{"num_key_value_heads": 4, "init": "trunc", "schedule": "wsd", "doc_mask": false}
MLP neurons of a small language model. Each row is named by its layer, matrix (gate and up: input weights) and neuron, and shows model dimensions 64-159. Each number is 128 + 24 x the weight over its row's rms, rounded and kept within 0 to 255. Numbers have three digits each. A neuron's up and down rows have the sign that makes its largest values positive.
Before each neuron's rows, "fires after" lists the tokens most often just before its 100 highest values on Wikipedia text that the model never trained on; "fires in" lists the words (lower case) most often at its 100 highest values on Wikipedia text that the model never trained on.

fires after: ",", ".", " P", "W", "\n", "D"
fires in: "after", "and", "when", "although", "during"
L5.gate508:157120126087160132130169156133106141156132106166150127108151143158156143083141182117077104137125179092101147118107177127146111160090120131078129094160107124137076160123119153112160145131140158122154170157131160111132115152128074169149136068110137095151119087154105115126118129109148123147
L5.up508:133142100133121162139141140136142092131122143100131164165105121111120127122151112128113108160097125136154131107165177134125154097108153122125142100141138141147172145178128144135119161102136082131149160092086123086113158145095113123133103122119137077122131115165111129137108178125166162082

fires after: "\n", ".", "hip"
fires in: "in", "initiative"
L2.gate569:146130114106147159135135128120135149092141138128125157115139095116134103133141133099126138139134104127079115134187163155128170111120101111171119107086140122099156112161137095111101089118130128140146130114146142158095128124074108101118132134134164111109133088132127138088122122108123138136
L2.up569:164130129110135167096121143126106138103130130116123151123117094111136101139117162133142121172148107130103108145178170101145161121109076095182116136101132160138179137149141118109134122130111107138133133100144136163095147140101081075127127143132137120120145099170136139110109102078135131103

fires after: " It", " it", " He", "It"
fires in: "is", "was"
L11.gate270:130125139119165099149145163103145142134066176151127154123057113139125104122149122155138107129140119108133168143132151145127097119123159141133101142079156144142122112079138144157162127144143125156151116131131156129130108122157134144121150159145100131137130154116112156124154171097191124132
L11.up270:143132148174146134134155114106186121131146109133120111146131159111136115106138125128183144141165127130085104108141167156145045120092090141109151161078100160113169115107114125147086135106162130126161097143116126110160134138119143190154080113113113122119121141124099176136120129124122113150

fires after: "\n", ".", ",", " |", "emb"
fires in: "on", "ontario"
L2.gate98:120141140118110119142123107120127131143122138186095140160167139121141157159194084122138163175169131147112118132132142169137115135131116156109144196157129097119095145137121138173122125165111109111126134108118171127096132135123166112125157073083082159134153111146092135093112127134084152116
L2.up98:121108165118134153143133134106145109137096136174111158109152117108146146132190125124139122190121161092128110133079161172134077181145110148148159138118106104145135118124138118117124180099116129113121100110106136106123166133142154128127144110102094142143133155111109178118112149089098096101

fires after: " ", "(", " K", " (", " Sen"
fires in: "0", "s", "for", "senate"
L6.gate507:137111171109138148116126161125115133164109138131127129172144109160103168061096103135111118131124158115118108096144076136126116152129141123103101115135143149095122172138078099137073101137142122117137096130128129082121135154133131133106100140119147089125122164137124142126135125068121161112
L6.up507:159126118155118131162130173117155112183093154099157105104096145110109144134135146155104132137149136111101139109125116132101151134151150094153155147138134130128087165126136164153125146146144108126093138152103144159144129148086095137156116120135160055150136132116097110127090151158176151095

fires after: "\n", ",", "%", " that"
fires in: "the", "of"
L5.gate259:093134104110143128152151121120127169095155155159160114111138069144155112116151090135144102150103099104114097140121098155081121158136139147132135141115152161133141158104123131157142129127109084123138131119148151150120114150123128135138106137141171145127123134065127108153140096143122118153
L5.up259:138122148127112189133155153119154142090145188096146097132099098139150117109106098146152117115120061121130086135115144143118132122106149159129064155111134141149126139130151121132140158112109149135143098108132121085091121152168133120192117116123126137120147122110106103155133094137110139134

fires after: " He", " he", ",", " l", " She", " she"
fires in: "is", "was", "he", "has", "lived"
L8.gate50:131142103136124120140138147177166105086083148133140098142104106151138140118105123130154076119131113189112156100135107136181135163117142107147131103087167140134129154150096158166129121161161111098146109151096119100128139101147121085109135096153118126129095135138135145159150118104141103128
L8.up50:106136152105179134129118120160128102132129171089143130096121140091126089134095100114096141159126121117119100168118133147115113132081147117168096115154150124092164137129098150147114161112142152127117149132086148133086140151134160131102104176066121179149103126110143146127134126155091112148

fires after: ".", ",", "\n", "-", " but"
fires in: "it"
L2.gate474:125103103141141113144135122109105102093138160098139136094171160129140135109112115109116139133170081101112198118165145126127154128124139115102142154136096152138114141126096100169109132075138143122129145141090125123115111096111124104138126092119125159164159155147121132124104139130104111133
L2.up474:096117080136153088130149148134104137111102146144163150101145164116131133117096115085139152089128074131124189131151155118125166145109151127113126162132110140144143109132099107174083115127118093149127119112138157164157127106126139072136166092161139148167154161123134108158114160139099124129

fires after: "\n", ".", "-", "hip"
fires in: "in", "initiative"
L2.gate208:116125119099133162183141096155149104120126122146116163145159139132092089158126148106135168144157124104122174111140178119134127136104125138131126125118145128141136128119119140109142172120130149155149124168146128122136124129120138124125136091105106162135153149172128112112130117106127133101
L2.up208:133151129092128135139125107145141105117099129112117120148175158106128082132098160125108159158136104110145159104148187119149115117096135123124117133115111108141121162126137127092122157108109147132162152131155110136141120163108180094129134122116109145157152170133129143110125123087134130103

fires after: ",", "|", " |", " Northern", " in", " of"
fires in: "germany", "ireland", "australia", "canada", "brazilian", "france"
L2.gate86:171130136074099155123129077102102153182111143139134152159092107160122158131108118111140120120077112077161095093109120143100115128163119159144121139134094153134106137104124131125145080110134089121099123161121156111149110095142181108129129116120130094111116111145144114132100117164148136134
L2.up86:106105102116163142195127099153145170155122107131129139108122097110127153137153114124137107118136081095136122145097133100174179126144154138142133133117137149137085109130153125122102111089159083097128112118138218138141133122115145123111134087150127108142137123124148124165138142121171147158

fires after: ".", "\n", "-", " of", "ic", " |"
fires in: "he", "heart", "health"
L2.gate312:142075159163126136135127085136130172149140133140107099141097093146118111114074156151103124138138121126150147135116171137145138148195159114149149128146143096111084145155111136113103153161107156165108148120147140155154103132127138131132089118144114115134164133189099090106095110118125115154
L2.up312:160076160148105169130108122114150163146099098155101114152094093126135109122087160130095135150111109131131109143123153131150124126173112118139124120167111108146122132131097126129093174185124120123118126129138106119112141129136175133155105123135111138131101170162129114113140104113113149169

fires after: "'", "’"
fires in: "s"
L2.gate685:135095154104139142081120159143144090150132128155101167141107073126106093127130124150110141111156119091077140122126151150128089142093118119132099114144103111133135173144138126113132096115102108143107094109130138131129126135136149143135122080102154104113096110166156143166125136146132138148
L2.up685:147129140127100143103113105166111137119100126124079131107201153145143112118138155125187140123135139118133102091116139145124100098107130163117118138150088173151140154143134116114118118122151113124072125146132120097113154148139141171125143114117104163103122143141094107118154137123138116102

fires after: ".", ",", " I", " that"
fires in: "while", "after", "on", "if", "like", "iftikhar"
L5.gate382:117138145108129159090148112152125106049124104128100156137118089136137171133115119119109127168171136100131134134126136127147094142135153158143118138117146133105087155141134141159119164134143117129121104122153196077123118128147132157171146144123157171140136151120154138119159088148119122176
L5.up382:157153119121107116134147134159109145111150100149111137173108089100161105136125109129163106147147075126107096131078185149110143119139134133154105145126097156138139114158110123108131110092129083116141151066118175086125129148148160145167111122173153172132127132109174111129130135164098101121

fires after: "\n", ".", "-", "hip"
fires in: "in", "initiative"
L2.gate635:108168130119117173131131099145150132140139120115102127109165150126139094166137175138130152165114141124144148108138139097137171133110134097147160137144151128104149145135120109116138116105060131097145148154122122131156132105096144088115120111127145145136132158103137147110120115131175150111
L2.up635:136119110082127154142094121202130139101124131125094119140143164109120107140100164125071123134158124132159121152110168087155141111115127104121156144149153116143107140138130107128158138138067178102143142127158118129122143106108169095137169107101197143136122138104124148100134133153153157120

fires after: ".", " h", " Th", " O", " th", ","
fires in: "this", "that", "https", "it", "ottawa"
L6.gate458:127142103134134105152141154120132112181140134142122135104155133116105111138124119115102129184095100140146144158134106113085135167115124077121097158150152174121149148130119119100101159107112125098141110129124124124126112123119121123117097184157145128157108133130134151123132111112138099160
L6.up458:132136142107093120110122126105167128155120176131167130130100119088127103169085128064142146122114117150129143136126179108089131136135125089160107110142139113137151138085133126125130173142149103164134130113136129161151134136112141142119136124109168131133149163182117162117131127135071141117

fires after: ".", "I", " I", "S", " Th", "D"
fires in: "because", "if", "its", "after", "while"
L5.gate199:080136076123149140130160173181158099082124113143116122143149119143133111118119134141097111113110123137132134104131108092139110127140121151132102119136103116131122151154104148118192163145133120114122139110125169147171098088117104096124119168156122146167117155126104105154110118108120144091
L5.up199:141126115094155108110132171120100136121121090121162141106163141133143160129099073131152124157143155140173119151174145099141135156172132138168126140119129139126144119144128106118140126098134087097145135162130161115108134118117137117188136117101163113125118135156146117106116105130094160167

fires after: "0", "9", "–", "1"
fires in: "2022", "2000", "2020", "2024", "2021", "2010"
L12.gate351:139185144115143153162157135138117128163138161140114110102108162157121132133092153144153124135120191098144101117126164147140141126081117137091118146117118152143071116125105108135124124086123143119173134110152108113120161095143144183159138119116152136137136153116152107094154139123182144141
L12.up351:100152142129154099153167110104126127148142119104135121097137160167148111133129162133101124165132169126106141115155175153135126141116110118098098151086140172143138119139100109140101059113114123112149095122106114128125130132062110175118188142138137126070140157100180163144107115100119136156

fires after: "\n", ".", " and", ","
fires in: "in"
L12.gate416:114162086123132097150145087144139095112151135084125131099123159146114141157138145081128084132170139093147150116132128075117161119085112141133114083135104093182133160113130161118129140126092144131162194143104152119133163135125094097125129142161140100112105123133148122089095140120133101156
L12.up416:120128129104122112130116117128115122153154115096122154109137143091139134187152176121137125148159091119148103131143163139120178097123081130133126120118108106177122105174155162126155171097077115116173119108147080133121149167177118130137095127112124131138112101155131143110091173128164126163

fires after: ".", ",", "\n", "-"
fires in: "it"
L2.gate174:093089124148147139163134130126122127119150156127151113094131126120119099117110139109118124148143127151158158106125161121119135157113125054093155135110121124174128169156083127138118144099113093086112124141132119122156150120171162106090154154110160154155102156179078117114089149128113141120
L2.up174:085118115139107121146107129186094077106109160127135136064112166109132126107087104119166147137117093149166157130146128124092194142103130105127123143135151126173160140128129121123095147110112114141107138116147154160147134092150169101069113123136128140123137157184090142096121118125105086157

fires after: ",", ".", " where", "S", ";"
fires in: "she", "he", "they"
L5.gate274:142155145121091170137154078204097120101160140131122140131155172109149094112123122107167114128121134086133158128161159075118195143106110157110100123167093119109122142125141099145120121165111135075143084177149142120142149146125143127142159144110129157118075148132152112165131139160151108159
L5.up274:142148069112076104144154127120123126107124086138132118132119110125106115130104133148127124109135148152132168152118148118122177112117104174164100159184130124151107151133131127114144167124118147100154131140106149135142146132162168070103156109122119143154105096101165103158138097161112142130

fires after: " ", " ("
fires in: "0"
L12.gate504:114118100129150129153119163095097147131142094072116141117114146162153118142151095143115069113140135099104126131103107140115103122094136128122105131149149147094108112134104102120073096140162118131110171139099123120143141135152136120157137131146135136127145076130156093116134111144146117143
L12.up504:124132097132132163131083124108162145130119140100099105136082160107136132086140127097145109115147116069094090116085094117113128152094098121126105074133138099112083119150119118161119136149149118099146173169125118150148119135088146168129109147158097120093139110141140103115110071145122104134

fires after: ",", ".", " where", "S", "1"
fires in: "she", "he", "before"
L7.gate31:104167140124137085203153100166137128123151139132165124096147126168139103102121135090087116145139170074096111136136125122110148151110107131166164134153169154123118129087155110138144131108138159124124126121131172153111099107099185108116135081113129142136102113123115109160126128148141074113
L7.up31:107141144140136101170160112172138122141146098122163139102130132179151152158140141154104097161122174071163113140133133084160123119112138113097146136151163147104118092125116129129137133114107126080101142146149115176127119109121154148132140090167074130129132118114141122155130149149124082125

fires after: " ", " M", "\n", "–"
fires in: "3", "7", "30", "6", "8", "4"
L9.gate58:122118124119134110127093112129124118181154138154088175132078143150132131139089098121169129146095146142132152118120155104129102097147140106164145144140122137071097139140126112162123138097113122130147133157093110134128121120146112104164147164166139198118117099086179110101095151129135108119
L9.up58:142118110132131134162092125123137144135147111103107200134110137148150149063143128093178113110169109136148126101146143099128089143155089149165143090106102121136088129087160136090110152101145154105117133143133132133107136146154126120117166118138125158161136136146158109169133129113114168109

fires after: "1", "2", "0", "9", "8", "4"
fires in: "2011", "2001", "2021", "1991", "1981"
L2.gate277:088084146149189131104166125095085161128152143121136127116110155108144088115157098149170104110132138102130120149149109142175124113116134123167141129147127125117128109071131118156142120125158144115135143134124119100155104144093103147119122109097143102132109122132139136092129174164135102130
L2.up277:145129119090112098121113115136148112115110085113159144140151155144136162105122121113126113146158130100106147124116130107095136145160119113134119137147123180137157156165068161090127138181095159133156141128130082111123136119130123112151114095140140145106155138088109132149100132122119146136

fires after: ",", "|", " in", " |", ":", " Northern"
fires in: "there", "japan", "australia", "california", "mexico"
L2.gate16:141100118110142131136111118154091140139087149117175124091145118134121102092128085108142146140133135038135145119099141110137117125099148108105132123101077170131130168112131096166113136169132088142114129157159099146155145124114174111112151128151114192147120138094130101165182126108136122141
L2.up16:161119137098103114127093113115086127148105161117166147115181085106125157138118107123092123147183120110138164123095107122127122145098148150099157121109085122093138127142118090132103138113122109132111122143142162186159102125160110155114110121129090134117167163139116163151173141102123134157

fires after: ".", ",", "\n", " where"
fires in: "he", "after"
L7.gate229:094136132117101144181105154139129159124163143127126115095185146141114132126107142119097108135170136094132162158161160121100121128159134092168118121154158114159144126142122132138129149128135091118094144116134171106181127168125122153166110145118159065168104126093101135138132123157129099139
L7.up229:110134121098119166095128075140131111148122126110118123145095138145162148144136122152183104135103172134136115099082083122146084126093131113150111119171152125125148105157132148128112154080133127150111110105153089117138143089173119131111085171094095080148145102136122110148159162128153144085

fires after: " "
fires in: "3", "30", "34"
L2.gate512:176118083111148144134117101114150125123134124145136112106164146165112086123122113128132110150105136164127119157134122100108148102156143128084144106114127115126147090082123120133115110161135148142141090139113109168136134095163083135144075133148115091138128101138146142143142138136148088101
L2.up512:138153136096121109115128142120128079092110138115128151099139102140125131084080133112119141104138128118132130098134152148119126135132109075151158131120154126102123105119113115148125116085155117106098113125116117111138122106103141151115113091124143134143191107151183106140124137181151143187

fires after: "–", " ", " J", "1"
fires in: "7", "9", "6", "8", "19", "90"
L9.gate559:110109161136111134144112104148140104145143145121160153143082064121110129081136124182131136128070121057141125137131136126141120140132137125134106131152118134125080122120128182141126117132132093141110131190164147130116113143157104077131108152138126078131121136094121113133145131088130129151
L9.up559:149138117155077101157105131132140111119150134091165152120093092132171075118130121126112144086114145108151130123096137083132149161175136119128134172163154140156116080117134146128113113092154113074136135154145140105166137144179132103097123109140110132128121171089120119121104148146135157119

fires after: ".", "-", "hip"
fires in: "in", "initiative", "information"
L2.gate517:133134151097119181162120122149090127111150139109122116107106131092149122163113155086110163166117138106124121136118158106173170110120136098133123127113143082146099141155135132113108155117080178121133162115148107137123125112091161116118166119117128125128156132106188150083115126125123103140
L2.up517:121142141079107184146107130117121104112134131124123133114119101117157108138138123064140189151097166133137137149114145100167190143136130082149131136143137094137078111120132117103132156108090180136176128135144123171136106147106153120114164103144145123125140155123161145095128141134121095153

fires after: "\n", ".", ",", " time", " the"
fires in: "in", "of", "by"
L11.gate493:142124133120125120158110111130125140150124143128085104125166134153151090183129112104143101132130133111086152114104169126160120162150103134125130083120118086117104130150101154152125157075068135134132139108132143097131162125136069108156172159120105130127153138124133149127087123113175136162
L11.up493:169119118145106076141154086147152139107091108133104137101174136145104117153149129128130154104150117091115097072105160152099147126136132120107117106135158110127125116133125158158164129115080108103106171106162143097116136125149130063145152185120129116121157149103116101138120101104162116143

fires after: "2", "0", "1", "9"
fires in: "2001", "2021", "2020", "2011", "1991", "2022"
L2.gate127:166118117135158106114152110115132163173151161129160118141150118151140122165142106163118077098094145096137121152125123138130161135119133101145112148137143108162108134141112143130144124142150104117083113131151105137126153119134133146139107089118146118073135135141116106116155126167145105114
L2.up127:140123159110109085109169103136099117126183095132139109151101107095121123113142147138116099118150162131127169145148111121139104126159168093065126115108125171127173129142111114116148143144150135147139115106130111144154120134076147184131116124131133142096097153124167086089154162145172125111

fires after: "\n", " member", "ording", "F", " F"
fires in: "in", "to", "of", "for", "from", "fusarium"
L5.gate485:096128110123125137165148167142122120168126136125104131118156077115121122155163133083118111142122111135125170142100152080170168148127086124154147146098146107119112100154179167149102108109090127150135106169111137094146149145162076127134137103104138117137115096142111126115123102124129128102
L5.up485:142118136131124131154120110114119155150091064109102114120134126158122142124152146118123118136140114065103177138133183096162122165112122145124117117129088092109090174178111106135137136100149143134115115153116184105097153109123087118126122116128164115117101092098098142126121094179085133091

fires after: ".", ","
fires in: "in", "g", "gov", "on"
L9.gate598:161134137111107174130124156151160130119157097133140137104148126135116150175155105103086150157086135091107135168097154139142128148134105120111181114126150134105101163108109139115137139139130110119098130160136154104085162108155068114155119112111122119108105142079156154120100104127086110125
L9.up598:148121114114105118096095111170138112147125145115100110106122146147135107093147116088099114134101115102131133139122174128137133184100105154136157104146148103108122151127161114131125116131118096126136136082130122101106113129094111129145137110118113135135133144100127101143122140101097122176

fires after: "\n", " \"", ".", " (", " |", ":"
fires in: "the"
L2.gate54:102104125122123147092140130162143126115102160110108122119135129101152192127143129090138138113110108120122127145182114130140106144128130156177128128159147115153097123157121123128196123136156106143154140142134125144138179099130135194140151108143137145135121165145132109169114096118149130102
L2.up54:094101144103097134100121133130128105132107154145153116129087114126178082116103137142151158121124153151094133131128091157135083099130094104125089143188190129148144090150170147121139124096112117167150095127097138147127141092105079141153117119142115145190161166125155140144085148092176166107

fires after: "1", " |"
fires in: "10", "100", "11", "old", "108"
L2.gate122:137130151130110109137110101131160118135113145130184159054157105105122145139103134104142095121117172159140131064081102159108126138100093147111156121127112127116105135170123128131140113146133118134122138170141123180170117107135106140098136099183109153138133127133097069123131145120113114120
L2.up122:159128136150107104144082105128153096125145133145182134083138113111129161139108102112156116133112179152133123081151117144096140129127099150125152120120107117119112157165120127130138091128130137119116123151123122168140116067156136118112137127178115170159140128109105062128153143124115116117

fires after: "\n", " the"
fires in: "in", "half"
L2.gate510:223122113143124135100129141136117140149124110161169128121125157135136148135125118103099154151128129097122166107101091104116152131141108144065127103163129090156123143140076162120111075149146141132161135125155134101111163100120180120154124141110147159093145137122109091126141145102132114150
L2.up510:190144164110137130132137144142135184142106137147138146128137153145158158173123121115115136113129140121160166102083098159115159140146113125093127088107133083147125087123122142163153103129133139171135133130119112115176152116093149123132117135113156149104120125128113087126122119122123112150

fires after: "\n", "."
fires in: "on", "in", "at", "following"
L6.gate393:140150133165162161138111114163137148157105131154135115114179116120142124141129109107117102153160169107127111130132129120164077161118159148117111111081141096172139136134126123118126154135112087095090127103107108113080113146092147102167153103132136144125122096107187117112137105157130129116
L6.up393:163175149155133151114126123162125121148120112170108106109160133159134115104121121100118131114164145091124138080145137098117079142099121144142118125112144124133128127142161110104160152124111111107166113096107150151140113142116157115121135089155144105132139132115154127108151110134170104135

fires after: "'", " h", "H", ".", " Y", " wh"
fires in: "s", "my", "her", "hotel", "his", "whose"
L5.gate253:115121134107152124114105138221142141151138134091118118176127125087181142119147169117099148089135130133144160119103114121130163136080082118123105113092087076123074101087168125133125078158151142140097138160114126116120131175147159150146123077165120154140133141134117127138133129129149121148
L5.up253:133152143135122132086096147159137148172113183065123109179142125119181114122126114171099140108163151120118150141136091130138116125087075135104119088094093117138109119115138146129109121129160137146106085132122102123137096142111126128156137103116143102153142107145098153145119157125177126124

fires after: ",", " \"", " (", "\n", " l", " o"
fires in: "the", "likely", "our", "this", "whose"
L6.gate375:148156120120107174119115173116088141121158160111129157149118120141135143135113130119163105105119140125174129159161138119098122118148123114102107134125119122160080128107119148151133116068097121124129155107149115104179116147119134121158127133104156156140101081101122117114147108129105151151
L6.up375:127137150113117137116133148121124115111146151171072136051113099116127119094155122118141087135106140119161136081140120141133136130125097107118105113134134107125125111142114105130111159117140100197083116115138133131192149088128141131148135129151131142124115144138149125172110157125112136095

fires after: "0", "9", "2", "8", "1", "5"
fires in: "2002", "2022", "1982", "1992", "2012"
L2.gate269:149107121141185132123147090140152129120159125141133114157138116124095140134105149147098096119117125116119156137169132154135096106094139156142146087091125136144164120191120108082153126106108129121137101122165112102096112114091161113143128104083155141137111122166131137074168117126146109184
L2.up269:159170131109124109121142117097088099147153102080113128097121124124086130153119107131143105147146115117135153154142119118098083083159157136102151116108139098119142119137134135135128135146155129147115069063097123102134168120145136132163113093084130122127117130094104107137131139133151154111

fires after: "0", ",", "S"
fires in: "000", "when", "those", "905"
L5.gate690:151150120149143169145168131124099162104115115140115112148106129160168146129129091155109131181135070134098127125141117096163121128142108153116114164173114165149103107144150126156140132109120166126171162131082138134110163150127143139122190085146121157110114137137146141124076138138119152154
L5.up690:132128148139113120116101127127121127098086129137097117124130150139129135115106093114084128106176124116129116121106118160093127165120132106123135151144113108109110153105129129129137139128155181113128174123126101132105134117136151140095111111111158173140119128168101120136138112103160136133

fires after: "\n", ".", " P", "P", "p"
fires in: "on", "pepin", "teatro", "pay"
L5.gate176:120143108127115146160104122134111098119157127126093144077123115156137129141137103107127126128155179118152088124110090120108136140111103125120109112126116139117105128108154130108099172076096166172142125098132157113138153170140126117134163141122167137115173135125125173108180159144164097127
L5.up176:133157125188105131123125121145146091137164134106113116121131091150147109119154126136151153173174168126134124141090132142100124160124113148133141104147125146100116139126168103129102124090114141138131159089130126130112112154079131127108185113104162147132150128126128132146164132125106119182

fires after: "\n", " (", "."
fires in: "in", "on"
L5.gate379:133148085109132168160142092131076165148153117160140137144161092120125117112199129124128138160136113081105167108109146121120144123136147131109172078114126109130132137188066149119117154119105128139127096126109112124153122163138096121129166094144124156137158083101095175133072116146116118167
L5.up379:177120093138122126134103110188086129148171091171119111134123148108102129104169097120141159146125172121154147108128102098135146159128109136114179118081163118125124149166093124084122192097120114128149174133136117128119166150143114140138139135203156161136161118119117150163104125151146101141

fires after: ".", "\n", "==", " \"", " |", " G"
fires in: "a", "an", "al"
L6.gate31:150138159154121092136129144114146130153160117138119159112135117119122139131129096072112107126105155108142119108094107162101155198101137111118107121155163151057137096114158096138108084132083095110149120121143112098111144165128099142165118166079126121128156162127180119170130150128115079132
L6.up31:136179119147129125098104104126139142159133123125144143137109126120142156149110101099116126146102155114151130100075099167143166152143163113076118099143164157086101101152134091130114085129097102119147153116109122104086137146154097133131118142067107139133154151153144097124186137122109116147

fires after: "'"
fires in: "s", "his"
L8.gate334:106139159147121109116038126151131097131091121159128134123136131113112139078127046139115166133107107102136164143147114122129128101158103130158140094111140124119108116154153153160136156160094127132140114129107118064154138132117132120126153107106082125116107139190129130094090138137085130129
L8.up334:182155138128102124128111155112140133139135118112107064099127071156118147137143140151183130104090146130049132109091123150153131101105079128085148166150125116106146128121170095155136117125177140136103149147149150161122149127128125124111107118138086175124136142094150061139142158140139087136

fires after: "'", " H", " Gold"
fires in: "s", "golden"
L5.gate178:119124120116161137147148142115135139115129173067112111139110098091147125122137115125150098121088159116156158124139147131076105076115106111140098125177082132141095119151149136124135146086105110141101117120160116129166122127190122130104153127141100151127151144092114136160120151109158111099
L5.up178:156107126122144136090139119113111079138122158157114100176146093114119155108149109183163103099123140125079168125164138137098109110137096105127162152156108131168098103116145141155134089117155135169059136097143149095079155161117150128119128103147114131109103136162167161161134084132122129161

fires after: " ", " ("
fires in: "0", "than"
L9.gate420:117096140132128147168111117136105149135146165114138127150110139117123100119124126141139126086144158117090108099111141111135108175105158112109118116156137145122114141135074080157118154143147109111087117155099153106159118188136130143145111163141092109107099067114098100128150149153142112145
L9.up420:125138080089094175135142119108109124157118170151143109139143172146175098103120135105144160081153159110118104092130126135112133127134157153126130107094146136109088150097085088162087166186144140120120120132121190132118119166104126139132113115115122136124097140113117162102110127168118142160

fires after: ")", " U", "-", ","
fires in: "is", "was", "uttarakhand", "preceded", "utah"
L12.gate305:135117111111123129137126125127103153152101109135132118172140113135123122108160148119149173105145099121135131136129155131092124117133121141134134132095101113148135137119098130114144206146102118105130153134118144132126149121163129124124125128141151143094134167152083065145162120162125112161
L12.up305:132126121128138131148147108082124118129151101118150103141123136084157074143147116129136138129142091146151159093132193132071140127146119124120126117144136110151109150149083094129104163135103121085091111168117124098175162131130154124097106077102153126104127183138122133132108146132115136151